python train.py --num_hidden_layers=10 --num_attention_heads=8 --norm="rmsnorm" --positions="rope" --qk_norm=false --attn_scale=0.125 --init_std_o=0.0 --optimizer="cautious_adamw" --learning_rate=0.000841 --max_grad_norm=1.0 --doc_mask=true --max_steps=8118
MLP neurons of a small language model. Each row is named by its layer, matrix (gate and up: input weights) and neuron, and shows model dimensions 32-127. Each number is 128 + 32 x the weight over its row's rms, rounded and kept within 0 to 255. Numbers have three digits each. A neuron's up and down rows have the sign that makes its largest values positive.
After each neuron's rows, "fires on" lists the tokens most often at its 100 highest values on Wikipedia text that the model never trained on. A number after a token or word is its count.

L6.gate1091:168089162122043159132080144087185176101111091124111172141176056205072115119083197176172070119167135105136088103151094072168123134096165082129081125116118100130114165147171086173113128145134095110130111188148170175188127126054136168158122092138120178107129128123118118131147113099117105108
L6.up1091:167144128126081108111122104076172172088155152139132109101153103136104152139098084127176122120122131199176079160107112084138175114113108154083149103181080107124154139116145173160077158121103115152175130149148124137122159160156105105134152118189193214120146092137143156097188087157051085158
fires on: " only" 19, ", and" 14, " more" 7, " to" 6, " some" 5, " received" 4

L5.gate778:120133173093119168253103150145104136102135118134129073196158189157140149095173168255145162094163150160090158133131134119098075103083126106110103120119210119146118096085136152155122127172155124101123136107176167134136058169107134144103158116201113137202117109126140111140163139143139099150
L5.up778:122130079106194104140135138137115154090097112164144156149205075137086113166126123133077173160138166137142165117123168116109137196120089117085134157101162134128118098142087195130105100129151109151082102061142149179129142142192163106083163093125163089088136107076120114147122088141071149108
fires on: "i" 23, "o" 17, "y" 12, "k" 6

L5.gate1196:137117147144123164052120139127130132118160157148111127109129108121142082132117104152093077116140129118130103141172075088113138148173128119193147129093117138177069146162109091140143070113112130125170145105135150104087128139128123103131087091171093084091152122129142167134121142201161145190
L5.up1196:140111130123086162112118095175182061110101104140134154078139145128145132107170144145115151089072156105088103102146128176085180124123096117114150139139174119137136146095167156154077180136119091132099087119101126133185161192136128116143178089075112124101168166150113161149099142075131122115
fires on: " " 44, " No." 10, " | " 5, " A" 4

L4.gate902:127108153142119132186190095109150124135136147074210106133117121119140116075172126112142150144139144131161143161103114097161075120111151108181155148122103166221131069143168160120151177153145131173145196160149153136117131164169105136123190116169123126117164131098187160044131101181120122123
L4.up902:081161205134139140099105194145124119131145160150128101127168099097181087114127140097141143156164140157090137130118168118104103175057177104122157157081195146082172134150163120106143138163163146144129125084173115163158109140086153090118145131130137109150128087149136123119162072127169138121
fires on: "; " 29, " | " 19, "th (" 4

L4.gate842:119105124127088138112151110105128104062148119100133113155152086187080102109131117112139144120171091132129147104129076180084169153150155139134124106224126091138128066156170058119128050167201103096060099170087126145097157123133116072128069091150119118143164116078192193101104089146130090109
L4.up842:173103144153165097091130097082160130106142134161123133165076131122129138152118119156145111125124125104070153082097138133111169129096066179124162095185128141155063141156143062106145114160087118130065104158114186119149115188126153105115122116114109175048127158100131147164136112128093098103
fires on: "\n" 59, "- " 16

L6.gate32:141163150186136203184082110089127154126085164134119100161059131186116173099136115194099132187178141136082102170135148063117083114120098105168117105099198120163075195088125124095064097172191090070089139151165199171111134162117160173125110121125060173099111207122093152153100102137151117118
L6.up32:131200180126118125166145191142154106153081130128142153145118162098173102195125085187071045135127085130046061171103110061093110067117134113162104097124147145094098091092121075156122108116138151131110133126119122134113147120118137073126206135103127049194153079099190141105081161124109102120
fires on: "\n" 43, " | " 10, "|" 5, "| " 4

L4.gate483:114150129154182103123080152161124155121123128125153155077161071139163137089090104078150132113088145164102069115130123111117138113146146175102117145097088054117181144087117164168169106149115140122168155128187132082168084121138154151139145140056144170173124132175141163084099112144145124143
L4.up483:164157081101139141117125149132170118102111160143106108067144149160183109106155223087149079124120137069183119110149129160064133078160185053142131076141117087125112065212144139104110126094167100113156078153143105065105119078113095129134123103129124162052110124165143150149068209155156125167
fires on: "-" 82, "mosp" 5

L5.gate367:201102152158137191130140148146137087170132132171141109131078152134176138119130142159162055147150126139157090094167158083105160145105148129168061150112154111102125106112145106148171149171171080110102092071111153163133148124107150124184113100133175174120100149181113094136097135114115127120
L5.up367:126169142167055118161174148130121181109111074128082179078107199162181097125188213146119164043162183112120125112114135110135134056124115148180176058140112160165109143125122147108133086111111165142117080151123153095215175136162083132178169115106098144085189094137090181121104091131072138133
fires on: " to" 48, " at" 31, "=" 7

L4.gate488:164152144167075128103133119106165142136135172146084156124167193107148128170143157112162091108146183120070134131120148174141159115129108136122147150158043078195177149138104122088134133086184084137115067087186076187109147064196118140077123147169142137167102151100133077078096079156116134136
L4.up488:111127134100154158148126143148162101120109129144137190071129079113092103126096203107185127076144174113127054092143064096103126188127120125170167156153156075135176108130098131116096191067167133143162154128121131169154068114105117107117094116120076212148096143147121108107154120160103109135
fires on: "–" 46, " of the " 4

L6.gate772:104145151123075137185179108094175174156185184140185137091128152166129126188139129091191122107146110116141120128152184094119143208149105144200178120111057117135138125081127149149108047089137079117130125105098111153118108133153155087126104114081105125143129153055152123060108153118152126170
L6.up772:127162151104105114131160120111163174130118149118147064195165188166118122142154136029139066094085095143179182122150083101119166142157118127159127101141078076136161161123154113119136150111097149116109101107133091120107121107166116220150155114144112108093113023189115101126176135127101174086
fires on: "\n\n" 26, "–" 19, " " 13, " Le" 8, "| St" 4

L5.gate815:112119119098097137135141069184189180116108139116179171127147156163173140086126094166194154103114164143156113130088059091175070105114163134079108170118188154098116139173124127096119153085081109092139119110144183071126159124139140125070177075131124083119124120147192097110128178128138139086
L5.up815:100141124113122153161113120091200072153112131114090140147103120124103069126110155152117066125103100142116137109165128085114161118125128098137158159128112148134099152152142175102086103158168164104079165104185115075123132105153145150089175144103145123109102149164169165101131136125177163123
fires on: " | " 30, " ar" 11, " (" 11, "c" 5, " every" 4

L6.gate1030:124097170120145189187112097153173124145062111127104057152161107152139107107120138111095095128156122097198102158151078155104160097121076125149089112139141096066125129083070170178136065143150153078136142138078091103180135073136109102143069134155094236093137171177102103159128111148100109105
L6.up1030:085157119094121133151132107138116107116120107168074087136123054121125101126112221107120141120209206170078092110155076175175083155185107078133135109121105203110098145110118211136102062153125119145125151121125071117141100124080109132110113102143139131105097195160141152097138137131113136144
fires on: " D" 55, " d" 13, " | D" 8, " J" 6

L5.gate379:142073110070120121155099156153099103143110095164158155107130102156125158164128094159102179169201093081192070136171128141107133063115158178112123213096143127158148161135118167174118075123171102113117178085119126137092063179077142051138139103153164176062127190129176081144101122118090146093
L5.up379:120124179175113100116113134182124132135128096148080136115216153132138108131063151082106113136080136147078116121101123116071147136151098152123142086137097156179134130138094154179155126149124148154142178088078144185136136101154118199126169176139153087145151146143137163137154135135134191136
fires on: " | S" 16, "S" 10, ", S" 9, " of the S" 8, " S" 7, " in S" 6

L4.gate1245:114099070091100120151058104125153206124146133124050036229117146150089122107151150150071104100151063132141121172191132154106149137211152138178113131133135120140135125117165131120114129145187145172150158162153147101149130152145190174188167114091117096076120168083076193145156163169142139118
L4.up1245:165078114084108105136101081111067114104138165095118138174166120116134124144107132190116138066193108083091128128196154122142109146108094123163119130117102117145193118105083098093129141155146067155097109121109084136164171082142069123173124177093103130058145173156160149101050196085073139163
fires on: " at" 16, " in" 11, " | " 8, " of " 5, " on" 5, " in the" 5

L6.gate39:150100108140134098118108107144113075103081119176062111154077097129117114114144166186104144157097147162125117147153101168071080158093086080149082146135089158085139111146083086117154170149076146094102142117078172088118138138096091106158127112153131092117144183102122202200149154130142124152
L6.up39:107120095185109147072112089137160124182094092122089128095170126067077113083110104183122134160132084186080122200115072135130125106116155139110092125151144138061116148150152050129116177121089160156064166129046072186123131060070106107130118162157141173096148104163171103100142098146153162143
fires on: "\n" 64, ", " 14

L4.gate688:111150159132105108147089213112162134154145136237101111066144121165144122053061142092113090097164150155091090126145140055063105104127174149152137081199164084143137117085166102120162122134141148101123182165119164148158120096142173092185090171130097122171104115135129140166150129122143184173
L4.up688:116119074142114131128117162076092107175129107109144148167124138143147066139135158194113089131148097166121106144158111155051179134133145113171073144181107125134124211113080074168168133180129129117144117173175151030173134116085238121175220108117088097131152131149136130127041116135118154159
fires on: "-" 11, " and" 11, " and " 10, "s and " 7, "uring" 7, " " 4

L6.gate1149:131120130127156133143151136082136110109093159126098077092133134150111139108101117097171149136120099108153144068113109107135118137129091130164103128111095148106125184116092090119142140102158091071106088166151146156065063121099096125141141101170133154107104105116148153149158142188126116098
L6.up1149:106051181133086192128108137179110154105128102116135071171187130156103120097166057145173098045142143122097137185117136142177170152109096128122147101167165137176143082193079123087139132079138119125136154099148170134139161128106129163117118128149106079173080126066163108125133109109123155120
fires on: "i (" 24, " (" 16, "M" 8, " (M" 7

L6.gate482:174105077117153160152111149135158155121103077164130113174103102122138139125060155178112108158139160130204123104116131145121150142111090109147065087073089144113153089132091119133144127094116140103108120157181136146122135190135144068193140148122113130147107112120152092121129116160099138140
L6.up482:169147089110145068173065168161202117093097169096117053173080133078117130094135125157095120119136114131150144127130149094107135123103122129143121194174127137113133178088188087160062170160135102148139138131141188127140142170207159130189143130092132157038128142164156138127108142140172172113
fires on: "\n" 49, "| " 7, " It is the" 4

L6.gate359:103113129051148159147163119089123072082111116173094090140086152166181147127133089082113140144137096061121149133157150109116098116110133139135121152064124152109127127096080146106130100167144154136113150131095151177220120113136102165117157100132141136079109102073116156108118150098177182127
L6.up359:067209138131138183166084081116150113174129159115158075154083036156114176120140128141134184175188122075068158094132126174122110159133179133140176052150077134107085124162134176080195222168120145089140088143163127086118154081089156160178121089114131154169122141129114178174121150096118081118
fires on: "0" 16, " | " 13, "1" 13, " | ." 9, " |" 4

L6.gate222:081136148125077112157077094073165121080098147084084081134157186096153059105154135126167130140196128105126159134181079124123167115109089146141100149174176082051134138168129058092188142108196045088131057109141175191160093110166120109102096101187145102092109208084166121153137066117128130139
L6.up222:153118089131132143155117123163102135163172115124050149158077140153175140161143157112081156136079177082124159117103113101110027114095094135144136134107099083068075090107130112191178147139108104160125118185105130108116132159121080129113074168138133118120161120051197191129152107195118118087
fires on: "- " 20, ", " 17, "2" 9, "\n\n" 7, "–" 7, " election, " 6

L5.gate1115:156109083132172134189098158105158084128120139038175105090163117152105124112114169118122138060155128140130162163129167128149172068119172153152111117118120118079134113087150111172189117067125130080150139127154110106133117144174160170084132137216122087126142145108199114178144154100089160153
L5.up1115:158155094156117132105115132151060176179149135187114128118091119117162113155110083163117122168123105145094184117120144110135172112109143096085150048123078073183160146105155058115129124134136134126117177209067130127127128145113138156121178144102128127138154127113129125115097208137095151143
fires on: "," 55, "." 15

L4.gate890:161122090149124124123113128067135173111154145082214077177077186122181175106154094193051135080156175075112121122072182113176133133105176103170110122158067146169125086106055116138110086207078111142079109159183151138113122163119110154142138131101133107162144151140095184110084143110182136135
L4.up890:145075122157128103098107122121124074159135164120183080142129074158142229124130136143100147060127075120105116140177096123174150169062208139206096150132123106114143114028113081068122131158137149127139148106131138114130136107113118128123120133114130117151116113123089203093069119134121115132
fires on: "(" 16, "," 12, " | " 10, " =" 5, "3" 5, " gun" 4

L6.gate1025:154085122169182126130077144153134109064095126134110048144114171105086122172143153165151149109132101122093059122131130135111081096112109133189162121161104131083086154124150093076197114107168157106104206161135163107155085086136188088103098116182121154148151206071150138133100114182147153121
L6.up1025:156082123155209120112132157081114125055104125123128120141143127154132107122118155130117100107053166120158125114180141140163108149119143083171141144117111139155125155107086163155120135145042110134150127097117116096186136173090148116149141115084169107106134121125141139132143135116168124197
fires on: "\n\n" 41, "\n" 33, "-" 5, " a b" 4

L4.gate1107:172111191150124145116169171159152100142147102203184137133115145134106123137135090196129124114119154181124160108114157109099110076104116137142147047056145226121143114144104133109115119141163095125086139113163117128183090143062151094120122135191117136133168183116103130160144176140118154144
L4.up1107:106134189106187129117122141134163139110070167099136056116156133110129171101113181085120147160128083139187154158113169193161113144108075206102108115146154155131083081131159132154050146121146077158072102163142057212117104131146106159088113135149165126119083082106159153114119104094099115149
fires on: "\n\n" 24, "\n" 23, ") is a" 4

L6.gate1043:129118174203147127177078171134143098075110134129136175128144110155108168091151077176136146146188136095096122132137091126160136123163069110116143120117130146112109137121082155108114148097117113077156126171104195124144135065086066154142112091143121079141134172130163157152132084111109090147
L6.up1043:113160145128156134159103077139207116078123116138159112122153158110181117142097044106154159094083156082138071200146145116134116111158141050152164160104164106137099124183095170081130098090136112145131105189113165140078171082102124116152217138087148107080127133131149076111116126142178123108
fires on: " (" 74, "|" 4, " Pan" 4

L5.gate985:207120119157151114096123095137139148164142126165158116070105081105153114168128116097195101146101144144137076150157133099124102089108185110092093162112146145143117131141142104109164176109096054128116115123086115122118155120194070099078134126135084142200117093085207101124149114123091156159
L5.up985:086136105128182110102080079158133094139056105139161202139138115111098121128093118115128081134149125145207132151145085057120034137173146104095135085126148105109128100142171112071126075101109184171104167114077113101150136100122151135102126106114144159156142164136126137090144156127136138114
fires on: "1" 16, "\"" 12, "–" 7, "5" 6, "0" 5, "\"," 4

L5.gate420:135083092165111157173159125104115177106183144094143053162114126102156120113134118090114102102129128063099163146166121170122172154081122114132150163147194125190128130147139108090165161158133161081108103159181108110095141152113158169169142146193062150109085153070145180157131060125104141120
L5.up420:092127087117135118097108136105126116160114127084139115111081177115153125100137130126125089112114072105148115113153070123077074156126160110161119117137141152220124143146116166129154100103086141145185128143087197102082151103093172133125126095128137141124153109177139180124060151112097146120
fires on: " | " 21, "===" 19, " ===" 16, " =" 4

L5.gate42:056098171147124177104126146152143108172175128109078162134196158106156095173141141153118177098097094211067087097184155169097163124112112107119136084170171131081094149085147095180103131122120116106115066154121124117107126150133083118185129176077135185167132148122152089157123155132147118096
L5.up42:155140179143086079136058134116093156138139055103074094036117128021062153109126131111186151186104098120034078178148134138138067121132165125125182113133123117080148155146153128154084150148149173143163070168079107128133131119172127124119086168149150086115128125136086098124137078111118184153
fires on: "–" 82, "-" 7

L6.gate1022:145111116169122058117158093129135173093157110097165121106111125129098125095089066212133121102118168134115116079105120149130193111152133130079132108084129111160147141142134174098145162086143183114165155060047125106158153190173146106135158143114183144123169137086153126175157161113157177097
L6.up1022:146138110098132088134145069144177111074077118103082116105152137165181111150090143120101154090094138163140094128162156127150182105174190130178109165101106131106081066137172131169148115079133079117093089127096111104134114138111113047066137118101136105133140175109091175152161117151073113093
fires on: "2" 62, "1" 17, " in a" 4

L6.gate583:153131140071135137175153097107147040065121139112097092072120103115060174149083096155145104119183111179117225134115188141152079160114167099102154081124085128129113132104147122137108156116091150088110174168146103118126154175143144158184115081196109130101089116148179086154149092092118045178
L6.up583:147100174203164110153127100142156144139127147144096134140076128168169130101083147158133082131124135099173084088146133127108130107133146151180183123176142138191134126196136157047063148175083124118047096183096147120124129146087135166074180129116161089167114092156147182121182147146125079131
fires on: "." 54

L6.gate40:137127176124147180168073138124118164163201113145104078113119106142159073121115122149096148113088081135166126059149114143082139094165138122168079136172149178157128110132132102152108152164218109112134176093064099133074110098119104132137136045077115107119085164094139136139098092120092122115
L6.up40:138166145115135085139138168172062174095129165128121197181115041140115127093068185138143195171109152101106110136132129169124162112157077117087131057139088186167138132189219062147109118102149147135104119091108144223121126133190097155163109114176123136175132223104103091116102089189079090117
fires on: ", S" 30, " | S" 11, "- S" 8, " played a" 7, " of S" 7

L4.gate987:129070159183148101175115139199119137139107106113124118080118122149085095091139091142138105153160152063208116143128177111141178196136060201085147167173164171177128133124081104137114129083177114115091063143075112124138103152082127143116136118123210089166084121082161075101182158118104169134
L4.up987:156132127116167091111098158124099098081117104103122119105094141078135073070107094122126101126158113085172171111160142118173166139129125159152205096140161201180110091149085109144157148113163102106165084134137091126129139188084102096123128137113121083130101139100170114135110125153125126153
fires on: " (M" 19, " U." 17, "==M" 10, " \"M" 9, "===M" 8, " the m" 7

L4.gate1185:171162126111187141134150132123134138132093170207103118127119116174115108115134112125191120211183141132107116086153124153130167067072143162116137119141127155130182094117181139155143143100109121163080128124161196122079064158116160118199163112091141128147115120104072104168139103126142103147
L4.up1185:079132158097180079075127174112191119069139113149137118168148105138133151151145092153124085145116076125113124067126140194085172134140176113176092095143110122094157112085067147102114085137096113126075122067062095164165111149135105120160157150145123110096060128057102100139169160094104125176
fires on: "\"" 18, " him" 11, " up" 9, " on " 9, " from" 6, " down" 4

L5.gate1153:168125106145134126179171145141146160083179140071158082149101136104091083090113157147157114150168086141116102097134079134076130126178122067068133044131192138202152127120141127105151124159084107113084143154075173116144115140130102032170170161177122151194151127114092157128089184176132106161
L5.up1153:090119171139185126160109144067144137093178075127095103086171110150102173127134088081183119091149132102075127107137148135109147165195081122113190051110134149088158074103167113135155153153097149137127103093142139115124127142135157119088099125134134133103161173144133193113123123117137154140
fires on: "- " 38, " January " 17, "| " 6, " December " 4, "and" 4

L6.gate1017:191152089134159091102088135076147162160063193177134160122115109133124099157126123236124155145076151121138091139137113156096103140117114121198090219093139140139090126149128144128162142097144119096164115125134174124082096115112168147133095100122141143118190127113164144137131147130168077140
L6.up1017:077153152105096128178078140077132102162084090146148091151148138158121137074128155117113155165143118100185138128167124083095114107113109149128174134103102110173100184096154104070138126172141159120103137129137174116084117151083147116124150148092202247039161154139161190131168108176144146124
fires on: "\n" 74, " “" 6, "ex" 4

L6.gate1263:148097107150142129150111185107150070124151143135058077062128153157108108169131186151095144150126112148136148096133073173138028121136104108133100092083102119106041115087164112177099084144115147105158129192127136186083104143102146124170097132110115113110131137110171105191129080132135110174
L6.up1263:131095090153159128088106129150155073129092102127108147121063118184157144077118115142131147143112167124127128121163127133108165132098140100115153108136109118151102152161110182173129177170145080095185150163116163113086161106170165098132106091089078181081086172140145147101165125144176130137
fires on: "\n" 51, " | " 26, "\n\n" 16

L6.gate379:133102113086111072120190166127106081091109161167155121088110158116102089078071112136140126157134169094126160123191072126143139103099147234102132124169131176124036201116096108118127056092112052092119083164117089173130149140132111155195167121137144104123067176102135102160136147151057128072
L6.up379:164158147131126130118171163139158119135118117136115082078056120116124070079118165149140102200132146084134102150128103169190136177112112125151103125153094143151091115068132114137142115133030171137070090124153140173217107139132099034135110109096149133100106162121106155093085166101098123083
fires on: " | L" 18, ", L" 16, " of L" 15, "; L" 11, ": L" 9, "- L" 7

L4.gate1181:090104164138158174122121092113106178086136159125144170109062185148108105112083111142113132093127165200088150158159071145074186121103150128075127109186134174198168173108138107101161142156142143139141126133122062143124140157107164119083122098159154128116142131104158121121111135189116108075
L4.up1181:144111107137151084199118122062084104134127166145139142123129113166118141144099111126129128146133103169109127121126176155113108095166168144111127143126117160117109149104080112155114105137166062094089094130139059147132108118128136123109103137132076097102128135104153116159137149135117196093
fires on: "2" 35, " (" 16, "\n" 9, "|" 6, " " 5, "f" 5

L5.gate226:151132137112120129098130134153142161108120148125119097163139120146129059112046153086102087124124180139194187147172102153080136124146069127138089150119184181143075153140078138122168166144083082109141125116112148146150099107157147082155099120123147116143081145139136096130134162139108100113
L5.up226:144103211086143136090127118123120115131102057169109127106123139124115124239166123091113114115084153121182204115111124134132081128050144157116122079140138137127151059133098130163110106148087079132123081120115092087139093141179106147169150158147146142152104118095047135163148164147163116157
fires on: " J" 30, " | J" 16, "j" 9, "- J" 9, " j" 8

L6.gate999:154084097132120142164113110169098233148134137104142114111182168126185136132102104095182106075154135127137113135105128118120116108142138146116172177084148125146182116185105068172187097126125117099180146124094179110175129136083154094162145050119091184168131080151111095134138152162168134128
L6.up999:097153143083145134126148105120081113157124123127086115126141197116087148149169066150150137096137114105143159093132042147122123134088099124141158165105119139042144121098075142167164130162150154145106125142136186074095104116169112201157133128103119111154133104156123107111118139105129156092
fires on: "–" 54, " | " 12, "; " 7, "=" 7, " " 6

L6.gate754:108118160123143100139065182143129134133078091127147121120162098157141146122110158148017095167135176126077072188194043135166126034134151166141155100150075177139113164111070147141120166184100086090136064154043124127163140123126083106123144153161110068092111132165083095185125159171153101134
L6.up754:175113153128130061167104098141106124104110124091191137140056138134093125123050100155127131145125115147109107210121106126162106070172083125051143168150145154144116164128130140167149137135104097143149122076164138160137186135181093151153196158158180120087113148123084129183131128116162131109
fires on: "N" 14, " of N" 12, "- N" 9, ", N" 8, " \"N" 7, " | N" 7

L6.gate446:167105133174116171150138113093218068149105091151080141117118107113159155119152165147114126083115143120138149065192160098107121134098114131141120100142195197116184125167114139077101175088139072176126169171161156110157087122112140132072126124129167138150133129095136147086165131232165136127
L6.up446:107159115148136136099149086129125092131168128182131134114190173123124132094119129123066153141098144137099102141134138123125140130121162151124049144145145151083182116116138132092133176078172106125157097085162123115088142146106087125117132056174126136117153045152133133203102137112134102126
fires on: "\n\n" 33, "===" 22, "\n" 8, " started" 4

L4.gate583:148118101131172130104104129109106143122173195154125208182106127167106127106108116091149099114119124182146144153113075178086144170148146141093107081107123062088109092141123121115155114196101102114125134140161115103144099043095164171195122130112124139116138160157150149095074167096138133137
L4.up583:110122111077083112142093167113127020108101171083138108206145125137168103160129123168169095137099133096164125084178131110145194166084159123210113111087148154122165146154095129122138152128124123131103125144122139132160111138135077061135081176066127153141126170171105164083144139160129130118
fires on: "(" 16, " | " 14, "2" 11, "erg" 5, " on" 5

L4.gate933:115112112146118108196146179148096092096136067090140123150132113122189153140082102154153153142142178091167130120173126103094136143083176105119151126135185180071138161146086167116137156088183131126164169126106201100163105174108184157149133082123094152135111160105118142116118149163122169088
L4.up933:115106109138130157090220178103173122166146140144113138080143082091138097114153164077144149167108161191154101094153055103090127015156114109069153164166150084152138086158108120108126149120154108142124133070168136099107102088106123165122119151148120119106143186106130095078111163093159126155
fires on: "–" 85, "-" 5, "/" 4

L4.gate1187:076101157089144175083134122134145114120085155098149128121129102166095153078118147122131060160151111144167159169144164161136103071152131155213129070135090178153137069109109134106189127077148143115134219137103153160132107129151128135147140157088103118095054108128130143149138112129160144113
L4.up1187:148133126160075151110161146099118099127116138145137183100089088081121129120137166184137141150127100103166166151165124158175144113127136124122137161127145128114156098147103102126169196160158146123173095132091117096118122139091060108164155123184132088101111114151139104156125060134179125124
fires on: "\n\n" 37, "\n" 9, "le" 7, " bl" 6

L6.gate1190:073132095097096091110172147121155119138117159155218119145089096108175130088127079113058139171084150109112149180160111137116130137179147147099122116134141091161111171085078154102171112117076133139175115131138116126157094160145104090173150136156081220179162143096157067134078091144116094188
L6.up1190:143190176168130157149105149149177133148140133066132132127084055167143107096111108206095153128145162147121049103098104149143089165132080134105095094155159147103109160154110149133165127098128172128120119160128118167127171100128102111201159178159091160084184124154134138129105099143110110134
fires on: " N" 30, "N" 18, "n" 8, " | N" 7, "; N" 6, " (N" 5

L4.gate885:108081097145160110057172184111106154112068149151147118128103190132081188144139107102150127184159160100135111175142091077084134097153214124092166116132185135116143090109153154169099065103134141157187175100170128181084115081193153159122070099171172151100081155115114088147145124166164120110
L4.up885:093061147158091119116185194104156152166063147139076157110150158102145110128209113073138098143132125118117125136128109108115130077117171048078113141126160148113107126108148126129103095148106123172093174110160095089128104091174137110090097082177106129105165143104131111151166165169139144083
fires on: "2" 14, "–" 13, "1" 10, "000" 7, "6" 6, "st" 6

L4.gate641:099069151109105146146132144140112097095126107151123131112149130097106159198082161106101152174103155176148046164165183122115140120098134116097105112138108164116130125155167105138142148164139173112096119159100159132122104138081048087139080153112118105139092165168148071155153130182128155163
L4.up641:066043175120117110153140138115131186113117120103101082055136142152138142134180127165105166255130113148116076195102141126130128151119129054104131119102120173118146128086168150163156093086132123108125155172112140107167102090154146102149126113167096126161159127110099127075130074163193136120
fires on: " | " 31, "; " 25, "os" 4

L5.gate441:124083187153159119139151131161136148193180101142179099105117143085118079152124126170172107086168148166100139111139101147072112130173120162101074131051157111092175096141159129067202121103111148114121141153089116074133159156207161119160122145139108167114110143139145165099108123133145139149
L5.up441:122152208135140130092125157117158136151182167101179152140130161132070165116137103044096170150158122132125114147131125175115124116108113113088124086126112111098177087162133167168157110134171144097087179135155142127098141095142107107135111100156108134104112110115079131108141156101115129133
fires on: "2" 33, "–" 24, "1" 14

L4.gate244:094157116133112101136202146173139110091154129164062138182180146096158151136095093122108174091197125205098130096120153135074083076090165099149147145108157121131151094093153171143140153115136171098100146161124123079137164092123150109171096124092164123148096142144185151131138135119101163112
L4.up244:136147136121159114079127148152134110141109090110131143151203087114151085118133173169159153129114099100153133113198121128147190098083093077160135117150089103080145171123120153143108135131138089089184151120111153084193107098161152110178138125135137131081135150121121083108081053133163173107
fires on: "-" 70, " " 11, " | " 9, "–" 8

L5.gate574:129134109137088184134162170135105076097087058145185111095126086156093107146152135144170154179145157150148145126171159176085208180157138171107148079107152094120199148137204122062131165127182181108146108118098090174174117079236098123206100083096103096134177122142120093154081115116112125146
L5.up574:085119167146209157138153167174123123121092154150098141097149052124172076164120152045137075120084134142196124111176082115199132184153181149110137124152157104159138122104132093142174155129133083149101180092124102091126152114120117135152110130084103129132097100169046112137135085125132154116
fires on: "–" 46, "erg" 5, " Rang" 4

L4.gate274:090157087159111125195203102179186159097084101104140154137164124103166096147104160170129090100128133135102087120147154140059116161141168115183166093132105116097135111057108151144130151106160146141109153121117159190158111103115148105088108140125113159152114085092087148079184131173154113099
L4.up274:130052142120145142166111080165134169125133123205111062138213123117129148092118107128137118163130131094084174110130122139154090069132148097103094148148160117137099072153111113129095067138114167129189107152192135137152130213136199151133145125147079146122116108113105118229158144118142117154
fires on: "'" 33, "====" 9, "y" 7, "o" 6, "\"" 6, " o" 4

L5.gate881:123121137092089128138164108136122183153130151137103119131139098103123157175118126113127149149137182144131159160164127083067138162161132127143069156139157149104127119141121170080102129116133114154144147146144125072160115182143111158129111092106151151084110117076154154116151077138111135131
L5.up881:124109111126086095146159088106148105122134217131103119138100080080135163141133069092151177084131141150162124137127126127149133177134132140104126160177219150100134109125130132083139098128116133219172130123166096137124098152121131149108138105122235083123132110119123182080079131129168153149
fires on: "\n\n" 55, "\n" 40

L6.gate51:101102089083117185098078122117137065098125131122143176122053145142107104100100146124115161133124189123136134144144096129075087128163144102110166101142081096102168131152139152115106101135153084139163166141132201105169052150128147141169171070132119170104124137101112123144092159180152081118
L6.up51:126124095119088175136136085136109110176141119131100148120148096083100130126179144116106068093067104148092118146148107137107142082117087099084149116118088083144127142045189126100142146162115182129120168142103204152144138143090127119123099161176099134036160122145098112131099140131116066112
fires on: "\n" 41, "\n\n" 16, " trans" 6

L6.gate549:132096105109103112110166106175093103168148113194128111087149135120120166130061133160113179230129099054134162073186139147137071130141152147189183180136152091051121130105122123096123117088196122094119169165075148152081120126085130169123122098164097126109120207121195136146135176110130088131
L6.up549:144145142114148130155095160118130110124130192149183100174118163146144129120115141208146151164101101119136130038097134136136153100091099179150133177136120135123085090130128158168153099177164103145129090178100122139167116120154151161132142158184070138152074130075153141148094110166129158130
fires on: ": H" 14, ", H" 14, " | H" 13, "| H" 6, "H" 6

L5.gate1022:093182128113107079137101102127125118116117131109185159097162117121108128113102122148121117194151106147147113096116106111109114159093108122084148114155142128173076151094131103134159107127155113185179135099118166139142039111108106112148146117132169111206129151074137111066144123164128086103
L5.up1022:064105149114140117181128128094150101149120079189122127143122114127175172085090088125135175135114070113046098177149164146124095129162113118136099060114120105114125100190107072148138138119129152147080189179122158111112121096095045139169155138045115114185173122107146114148108154140098042122
fires on: "\n" 35, " first" 8, " went on to" 4, " | " 4, " have been" 4

L5.gate311:153068130102108160138096133127138127130157190088163121119156123125134060137122074150087137135147141137161102108155124120093202116109148117115112114089134120113115143161114157123128134103181094099187116211157128126115136081089131160171131093139081183099169092139144139110146142171135169125
L5.up311:124119111116166133140118160110125105203149164114135118100174085137145134189192126094149121165059149094128100130132082133128178182091112125108127073117141135098150190163157133110063153096155217150133126116177080132141108105089077173140068125184151101108182205096097149120131203123100190180
fires on: " d" 20, " D" 19, ", d" 9, " and d" 8, "-d" 6